Weights of a small GPT-style language model, trained from scratch on English Wikipedia.
Size: width 256, MLP 1024 tanh GELU, 12.8M parameters.
Architecture: learned positions, tied embeddings.
Training: a variant of Muon for these matrices, 546M tokens, 4168 steps.
MLP neurons of a small language model. Each row is named by its layer, matrix (down: output weights) and neuron, and shows model dimensions 0-127. Each number is 128 + 24 x the weight over its row's rms, rounded and kept within 0 to 255. Numbers have three digits each.
A block is one neuron, or neurons of one layer that tend to fire together. Before each block is what it responds to, as a language model described it from the Wikipedia text at the highest values.

Title-opening "The"
L11.down14:122115174144119128126093133107135120130160096136090156148124140143107118139153169108135114125073171116115128109164122112138092156115126101116161127148119170147094067131156124157133155138166150093136093118117134133181103150126121155160118141108103107114153139099108096134128161164090090140156137105141121138094133115131097136065094126147101135102180112093107119119124164142163103108131
L11.down31:138122132140130138148162144141132143137172148101122106146112117110109123128154173110106126122117108148145117111140144149123094122111135133114137191135095125158096094128155115086129163114138097113141140135169116152082101123147123138092106113126144129109112112082098115122073126111162158127092123131110102127132142099099114083140158141141089107102150091092167078101106123184102085130135
L11.down334:128136137140113125165135117193155090148152131107117155133106132109103153167157162162088147136094171179144146141140101128129091161122113147150158126154129121130094127128111115152154142121074118158142135134124117147117085130120122081166113104151098150116120157136117103164164113159137162171138131088125132125124129158088081139144097143170110146118136152122085128149128128114112070126135
L11.down489:123119130162144081138118140084098144134121067122071170161110097133121104100112144140113110126144128141135164100139080114133148113116155146125080137108157106110120174135137151119105144124115169117128150156141113071200102136179125113153166144080123112096185140098129100104144153137103158129092138145129123109085143133084101111133132095147116157176144182115159119122129166156135109102098
L11.down526:097132089149116140166163117166141101092119136118136171171126102176094153125129159132129144126109118103100080098140141105108160126122139174131079142144093206118148125123124069152138108147136108127149130120102133118118164168161092089111135140176163145130123161130110114134070095154138115152121115152127105145141126134128103095135147180143064112139159150161172128116126142105170092136100
L11.down543:138126151156161159107132133117076139134142171172122140129105102109124129123075180123109138141178156125149109174115187125140149161119139139133133132087103182165129152124097115159118164093131142130158125080107098112160133107165115141140111151120148129111111127166091137072083134151137094124122148078150131087065129130135103143120133080136148160116136166130133101147119128138130136144133
L11.down733:189097112121142150134129165174123131136130109134132109161116153114109118135136141097140130145145155118110166130183142134164149135136142116115138136090107123141140144148123112107136150086135110133154080128102101101175110109125164096123161091178134098144122124137153091081121116145126105124120108100123102135106124158112160116109143134144155168091093147121135113152131130120164112162149
L11.down976:147134125120139133101173157126135154110138095132095125119126127125164109117121123118105136105102124172155134119111141123133110090085145125150114144125135170106133134127151167153132151089130117096158092095130124112144153156084145140123079121127131123139116178153100117121068136155154101137160142091134110143161092110168103150135128118143117109143191122104141143130098109155114108099126

Subject pronouns and name endings
L9.down627:129119140145141150086112206125175136169067152130119134098132146148117128125147101124137115161119086172148128189157115162161137106143106130145143111117131083131166132095142102128128106163129164109134144093080129169113083150107113133137088110123146100118146142111145102128117155134124097095130153067139142146120152150142144082155129117112127113138110115100134113128173111159116121115146

Date onset tokens
L9.down592:092149137144145129107113146152128137115139147130129091108093149104108113108092156135160112129104157142144119109144135081123126109099103182101108126149148111137081123138106107128098141143132141144178088138094104160093120075134099125156164117149090140129099122100134127118152154167144130175104098121136146108136124171134146126079106141126157149125125142140132131177147164109115102171094

Digits inside numbers
L9.down650:096111137119116124111156122137116134125121108096120102097128125148120119091117162118177155083158131136125159141139150138084161174105104112164136148145110089150105142169129136159099145107124111143154128134140146108091127131117115177141144140116132156128105115118117135165150124099177113098095145110110147110131112074128134126131149200112112146171102134177155107106154140162142101095143

Inside-number punctuation
L13.down77:135134177138114093117123124102132153123106133099108133106151134127136119124131152162110136134141167087162119122134141148167100113173146115137229127112028116178171133110136126123102090122118160132145136140127112102116182152125137133116124146119123135140108117119130131138016114130137129110161168103145122122102110106144118198086138119111136141113122128188149122141135107109127126156126
L13.down250:152144086102119087104106128142146094113128111113120090113137140134147080155145146133140132121149117139098120127151123098110124124146134127162143133133127119157134133090140139119118108127138145128198118112098131148115128107095158120140125167165120089185097110099134120157122153092066143133148142119129140147092095103135171145178101169124134147131146168137102146126125149150148140123139
L13.down514:115102117129114145163136139125147113100098128123128090117185136157119112105144110125125125104112125106132141124151156136120166137118117144184213126135161135152133145085152123142098121129137142143132123131114094121097125116147157123113132090139153119124119147134112137152000167115168132103156150103115122113105107132135164136112097152115154133143159107115154134159146158109164151127126
L13.down536:151115184119115126144164138102151131131147119123141124135153110161142158118116134122116131139163096138136084143137101148102137146119111081092193177084141105163110142126156119130105118133108135156132134134130135140133151111132182090136115126150170113149125117108099097177106114110123176121158164177173163123149149116106134125152111099116151129103095118158076107119147116124109138134136
L13.down594:156091098087111082137122117118138118132105132136078138137153145143111113138126105154103140139110153126135083155130130171090108141136137157099202157129122103108154113162058144127124141124144092101134153106126127132155126173134114147147171114174130122132113122144094163109001118137161120164143090151138154160139123116104156118150106142129145107144126167119137135136149099154123145130144
L13.down642:129151107095152109138145138131131093098146098087106106093127114124090132153160130180106106107101149138121152122164108154109142090130150087121147096133121124163100106133175139101133117090125174135118126133125144121180150141074136136123121155128114165132116134134114111137071140142165133118098098118112125107147161139083132181162142119151095137143151123120155126077116136161145164121131
L13.down706:181099167136150164093089119139162108115098104134147098129136138132126116079151132145132087156115116110168172129100116132135109126109155151160064137112167137160130147101159106086111117104099135168086139135141094123145131122139124082118170100127102139120106140148154149115077136139142092139103147136119093116118152138124126150158142129114120128123151120187129156126139095139098134147108
L13.down887:157124168123087146150150144133166118094125143097126085141142137126123132108140146152114114126117152169127128156135117171175107114153110128150124128173082133137144108137125100160113147124124105142112136090085134133137134081129116107152107081176095138128169130172124156112144085101151137098190149127106152129113140114106128143109125159157131158147082121131169163170143112093136126098111

Clause subject before verb
L13.down539:116127154117168136139078143096115131142146150126111148133139133085099119065133113118099101109092151139131133139120107139120130108109164140162144095109146119145119085154087134109123162137089111161117147143199105149124130131105137103078119150105168084143081155108041124138143115122139164115075123129119129165142137094129161172106154127120127142126139123169141136180106120188117145153086
L13.down565:179112128108180127109155119080125095130144145174126125126144130165095118160129142171125122131106149172136117128124125159103127155136178108130134144134108159116101132111138130139135088130139154114126167140162178099126124125090132104118139111128124168119109155083076113116032142116098157101144131131159136102121133126105126111136090148129093115140151127149145114140130135116125099105118
L13.down643:123130134164159106141145179180139118156115118124092129085182122125134116094143144134109102132074149147122119143143124100104090126112092092136122142102111140134105100082145127145180125118136149109116125130134136113095117170156110137150127124128111118120107111142141131111086115072143142130164123137143119113176118137107115096159090143115127171117182168096180120123114128187129132075092
L13.down644:150130170111109119137145167108125164097116125141099130141140099106075160088136135149120118159045094159126113150119135153123107141110148139100129143125115132114110094118113134139156130110139178112132095131155095139104138115109150126146149171139141117082127176155123146115158121110097161083112121122090148155099150123165121116146166111156101150110127139134126133108131116135103126176095
L13.down704:087144089112113147139147125123138139163148109134156120156188131141168142099148117122138104158100091144115133215125089126144110153096142128143078129126150139140123135135137126096120144107126143124127122102155051134107119075123077098127130159115128095117112127093154130121194143090091164134130153131133138160085126104138081131108112104155107115152126122141170143124119102174141139123092
L13.down861:142092138127120112127150108147130106134143121104082127115130155115087145101110162092149136136154121141141167186101149134174172111145109146141111123149140152120153118126125131055101136126113126109126102102157142106083102094112091133119129095150143062123155117113131112141123104097155126151118125051123136114158132122082118104160129139148118121101135170160070105167161141113167104119107
L13.down865:143120140112154149149136173158100128088118157135114143156113131101149116118118090160110056150097153144191143134128102081069125134105133159143138148134128087112162125128097162081120146124142131119150128094114130154090120170163107152144135076140148107134110124126137155081071155116128088104148150142124149121117107125178143153143124162142124164126123142154116132093145149121095110131115
L13.down909:133101142099083148142126121126142139119161096159145092173142152149143110127118123194089146136094076126131167168139161129108112119110132094129134103117101129130126110103121112124151124120154186102141130135121109152150138104124094135179134115130141130092160121103114129107152128155104128136119134123092127105124106124141099111132128083154082091132116161115086136138130098163126112138135

Mid-number separators and digits
L11.down111:105134126110140104123098173116122138099110150151108107161160153147138167133123132144114176105116149115073138137133104148147106116140110148104157137119115125132095117154161150139146167133117119150176105141092156157134075132109137114175108134126138102123140136114159146108097098098137093133118142137097114130131114141113091146091154096121090115094148139118200109130137096127132151136113
L11.down170:128123166125101167110112090167190111117135135133135135154168126114156095154091077112154123163091132133129177148106080142123142115128099145091138127132122117172077092163136127095154119104120143123137071128132140142149144119146171125162115129174104122106139095137126124134086113114101101099172128161154098105095141103135151121172119146170133149144117100136205124124134141113094095089126
L11.down225:131140154173117158130174152131128117168103146131118135105129148120100160130085135126157152168115117139145151103147121130139099122138118135133149123117031138139149162134173130137104106113108083149125130107145132130127124134115105145144116135099132135124117113104127118136000117080135149170114123133104148139144101138133150177115112164110161170147101155177101136102134134153159154088166
L11.down496:099124132110108123146060145139126097104155107100107157120169103131118078111111155123114141123115115112133097134141065176121128134092141072159148152079184132117134112153117181112132111135132147156144118080133124114131099123140133123128150138131127127128131110136106128123099172169088118093148121149174107103100118075129106133117135138140149118114045139087163127119109109127159126148093
L11.down857:139096148109161124102119145109106090128124170120149156133121132138134101123158132109157122072138133139126126149146147132112146139104168167137171160129109121145132128096156112108160116100141128152154113084150131116131111114087148134117146123107131137135135148126139139098104130162172125128127164156162151105113124057108126145135147167101171158128123123123170141070078139119107107112112
L11.down864:137180113095134174122097096129125162090136093093121119153137153135130117151142161084122119092145171109119136087111147172112131124093127149171138127153150130127110118114143144115139136120121193128142116122156112094143088154116132130107115165118123146136129164123105129139025161103117157082146127115118173145115138119078105117127131150192090130118102114165137159155152107128114110086096
L11.down903:119079113145110115142135125110131123094117131108071127104172122167151129139081163118153145179139141096140129145131097148112126129111090133133150156167070104122119108149154130107132118133134157119110111122168109144106142109133141142074131116131092118112146157080130142188070130115155160148157137168144128142123176123129158180115087115069128140125070151151120120137113154131137149141137
L11.down914:101142142100079104169125124109096131112113152107139166138126103128137141095157120147172138093129118130156134104174116136127122162082168123104163073156107115159084169152123141122165167138130127170120098151159092091092145113137159128100124088128109150130120105123155114139079127156147101119105105096114121169080135124092117112154133154065126091147112153158146133134164096120137127161109

Word and number starts
L11.down158:134122146147124119102125091095137122139127120114124156161114184137103124094129138085116131090094130091144123171169072117106121153134153138112137148142130130114133131087113116103114135119116113149114158137073159174091142126125118148143105137134115135155105136179102128092055127139129165107140140129151148145152122130193146126152136112114118122175125157139145115138109114136111102119126
L11.down166:158121116167112174135101129155128081107132122119074123111145112152108160104139123156121124138098138140085147116144122138115098137139109149144121149128114127100110136118106092095154138085122100118131103176137130136165134126145134115139159146134137127131081133108102170100060119073133166149101111165104150129148136079112121110175124124138161125127117142135152132117107111147127121110131
L11.down239:129087141156117165099162081122108130143139119162109118143148148123116135144088135122082139112104103161103122122132118107096112106125170138131140125145116111136149143158123149158145144145120140131124091154108104104150127141169116132147131146121120137137122144128153151145168124045096161091089143100118124149134098122153132150185096144111125085103134153142123129157137097138152122117159
L11.down367:124139180113110114088123103144108131102128137162115116107135123095108127126099178088149088138133148128124118084166127128149148123112095159119131136126141095125081102151090122147138098111134121160141097141115122143103099059148111131168146119145105123129124169131103137181102087154113121130143091173138105114140128126130124117089106135125161106154137120155126154129118124154115121183129
L11.down402:112137094126132087134144125146187111135131117146126136128116177140164136102105126098182151137088152133110125127124110142120116139142093113137115122137120131125166204124127121111126123093160130186103173146108100090176094178150116145164189150126181103138122145139144101130156092126106127096141140101107114076115178116112105124114132086122144118132152108128104130109087105121109110113136
L11.down588:161143104153120133095117104143146124064149098122131143104134162171173125116150121113155142113147076126150131189097146133135124102106115142149121129150120145089142126108108109167143127106076115164122141161097087139088114064118119149150118133088130118146122120130184151147144160133094145114125140121100134142131132114162149124087142106120125120129112193111127149111138115128113087120080
L11.down649:099098151101102119139135147112110121137099107132109144084099100151132121125098103119122083093119161129117151110155103169110111144129124178135152126141102101173087093141132153133127061106127101085122145096132127166151119169151112099116110127142131130083163104146138116147134161119117087140135164145090145100128098128138146100083123088087167140133141184129130158154151112126136147159102
L11.down1019:155134132127135110123131150139145136154098115106109113127145192140155150157123135143154105116097134147129141134130066134141129140154077130097141114131121093127118118144126085102096102093160149135181184061113131131105126148117154118157148188123151076140129120100134129143147142137151163126163120130123172113115114149146103115137123120098110134094161126124132113112147117111135123136112

Inside titles and headings
L13.down123:171132110142144110152158164157135131131145188120114092125105109132105142136129120157126111172145131100115136108146111095147154107117078115147124144123113081101109176119097134121128124086118101127119116112133110104171143113135133120129151056135137141120181172147147096161138098117153093125160097113109138156120098150112142121138164135103117122121152144118141108143145122092171151083106
L13.down129:158141132165143147101142100183155122150155120120167124138128136123121143133097188142140143147104169103169161156194105113094157113101126125083145118131105114099160129093112098127121104156115134117120144138115143132114151131136176099138121115128131120103131127123102165110112123135129108123110145123127094112155107110122139144123103136144124131152124158113131089157129170119128114141122
L13.down200:123118128116139156167120159117140130075083115108147127093132126108137127156145103097159089152161124112146120146104151111109121096086119120142144139130044143145182143115151144089109124134138169110156112125143098114109109100135125154143117159131098119139132095113158123129097077122138125121129150120106120132133161136149139187169140103135130134111099120104118166167136145156131155119131
L13.down439:141114148133150144093100137151109128110140199169112156115132129102092123181099157135124133116092141141116116122120140113130112144108135116077115135115110143167148136172105088153163124087093136116132135141125125130095136153146132110149165103147144123154139128151103100112132152144159093126116124187142134118165114110178106168145111107108157160090073083120121139137125112130094095118160
L13.down509:121106189111159123142079110152162112099095160131124137099120088133092158116135122142147132128078130135169082139133117119120122123136090101154106123122079172085136113125168113093109104156156147116138147117152138142114120094134132079126148181149122122086134101120141098114065124119159102174140148130127163118145113155160122117165124125137099136111102159148144153111106153163129129133175
L13.down684:126140162108113122115138113136150123125111119104113079140123085155137135188097112135141152114118114161167136151127171132143139134099112127072162113102133124148186139177108120121114165097109080131142136126112134143150144141135133143119137103114111161142119141135134087133140116145133146129126112138131105116142110127107102145134148110129129165126150120127107108176151154115080157162130
L13.down797:147102127121130130089125159162108120114116101160163152132110153128124124167147112114131131156131099120110163145167114120146120122140130148117134082154066153136150154102135133105108133123108126154113113108175119125182141167136145136104118131135165138097105117128095116155114177161170150094138156118108128090145122176113194135112128120105155086131125153152130146146124095155098130125124
L13.down823:156091121109141124113105132162073142145122147156119110143116144092079129159153125123153138132121147128140108147155177130129073161124124141133123136083107128150143112148147152124128144143101118112165130093156141113138142131158173135106107090148147135160124103157122128146125085089149106122119104155155089100115113099133156129144161110079164121128164123119146076127129123142098129115140

Day numbers in dates
L13.down99:092138170132151175146096157096105122187165120113128107137075155116082118127125132132105152121109096158157155137112086158138162164121126110131148131104116143146137118119126137098095061125137159136097166110127120145159167073153101148104104112155123092115119138169169128156079122145125142100168111126126129152154121125136097120116092102173094112159119133143101105134158124162140117142166
L13.down115:107082141125142128149133145144182135091134118129127154124133137125099156116118112092103147132138126117186194130120128116106122099157104100128130108147186060132086109149114134079161106164178150140112117129103134110132117119111122122094148150067181123151150140135109110127184164122118109107152115148152142085107134093147162160146121097109093139146064135160122133111099140160175130147122
L13.down414:133158164115110126105147130175094146142110142183093130167092147127148098114100146128150153142094088105139111140170142082096093109096085188137122113132132125137167124145097096140106140089129111181127132129123111129133109105177130141175125155161164183167110147120139132155152140153110131092089115148112115141118124166135135141105120106124131128190082114129095110115137117114134101152115
L13.down436:153114107130124138094125099138172167135138144149147136120096112093153086159163108103124173096118081148181101111109121107101087136131113100147088104128136127154136147143139140157080113115083109141137119112104095079116173078150124131168078108111161136156126099133106177154091180112145162141131085141126143136105112127131109167088129148148134130141111117108132106120129125166134148118124
L13.down481:136125134120132129147075100140115137135162100136112134129133094091072108101146106113155129107144169128121160108150104161120115120134139142113070105137103164167135121159129142122121112137153151165166113170137103153113120132142122123143121156127131100160068128126127146117063185139109114155144098171134102141124136151125144097101127151139184106126096122122145123127126129124160103093096
L13.down533:110146150137141163093102170136167145147153180181113132155173095095107116131131098098120117136137108129129107116154094160118093143131152149092097118126151159149167109141117134130161126097129098130168100138139110111143096108109122182164124085117112159141115137107095126160146123102096145111138140111113198138093128115178122094164107111129163121122125139148158126104141117096094111162110
L13.down673:125118154185110113136128124087144141140127123158140122090151154118107116103102098163137094126100151086088129139117110134092113120120120119137113103135149113083145139104099112128118109110115142141102091166153137113131095073142131136105138113095128156110079117160129131146147111125147145141115090128120122127112138111080151142116122138154114142127143147132151119146160157153177121164138
L13.down913:137143180149092136082151160124091119123114151114150122179162166116149147089119154111137137137129146139068159149079149092159157155119177117162149110156117152137165166148118129132129138079110105126107134155144156134119133130140143162136136103119115138137130145153087172127163118109131142125109096090152143135127104106141112160123140151076118102128084138104106121140115160108130124149139

Determiners before noun phrases
L9.down619:163105124149174115152166142123173116117109137138159118165112137153118135137133117132129086107117101167091097123114131109142119168096146109122150145124146173120146127142148140167163125069170087162120140121104115126113106102152087114147131108149133146125178109129122149137076097067166129113152101146137088108100143135089102136100123128142074119129148150100164131112087112142074122112132

Plural noun suffixes
L11.down48:143155115096166088138113183127127113158104144145045110125124126147127141171083159164097123113135150124167150110124119137116142143143156137075145165125128123118071122093138167106097122126156134138120140119114119105138148113163150096150097146128107153092148093142163144115090131152179130153135109146157143123154154146091124147140150144113125143095120154098121124135119161135135154137139
L11.down460:136113101145062103120140159095164109174127129126142098114097113126160132136166150104128150147140132202093155128111159102176155134152110155119147149115105117160118105109151111099125131110074129131106144151101131168139101155111129121130117111109162157126138137127107100186127118130092122115145116116152123090130141125089182180170147136154107134088156153119161138105157098102114095159159
L11.down466:128084146160129124143126111120123112130147134108141142104132143142126122164128125133100151098132152132153144104085126137115158102127096123097154113142103137114177194123126105091145142144138121154163131099085120104111109128117099116109140097118127153074139139171122164167138148105139140142144117141184159200178145100125109111106099129150151126078136106146144107150156161145116148117118
L11.down518:142068116160118089088118138153143131141142138126122144096126126111117165106139136121143145107088133102106123122135114156125103138119110123088165200124175137103135115157146102092166155155095170125103064144133144129099145122130123134159071174170121117113146161140168135165080139118164136144136125162149162127131141132086134149104115136130149127088132129110113103122086097125136118094121
L11.down552:147139155098150140111116123158121142147137131106181157155142070154110148099126132128138074090131111124146154141124125098104166086123152142122112134131116129094133112153103105127117149142156096151122126103156177177092161145122131154138146168145185146136188127145117099157084089094122165134145123123121080101109112115143119155157094144129154108153135099140138140077140121129106109132176
L11.down737:118128116149166058116183164116106132154132120089144104115148129100102134133133145144132146094130097143138118117147145117119131169173097154105157115144142103142092112122114155139104109128106188119106123139132109130147118149141146130142091118128154120126145176120114114099187131143174146141137096165164113111137125138083152109137097122146130088078094136114140107133145144112095109146144
L11.down822:182116145137129153150117128159113104130109129108147139097104131119177131145115164158156131119112117159120119116151114160154123130125101056111162130173137136111134107110112130121117114123145125138114104138105156159119133126141087091093071104101090137132137130122119174112094143161139157103106121126156099113145137101153152165134130109148097130120133115052142118128126139148144112161120
L11.down1008:152155095198111088116141107153167132109154101146167111129138134156104134132142134149092112116121106145152127082120109120171122161153114126130180115140150134112108129099133130119133086128086151122088142103160168146140128133134119081082091131124158127108114099187175151143160119105150129137111099148189115167152134151110143115148083101111135168083093116117139094169152120132113126101096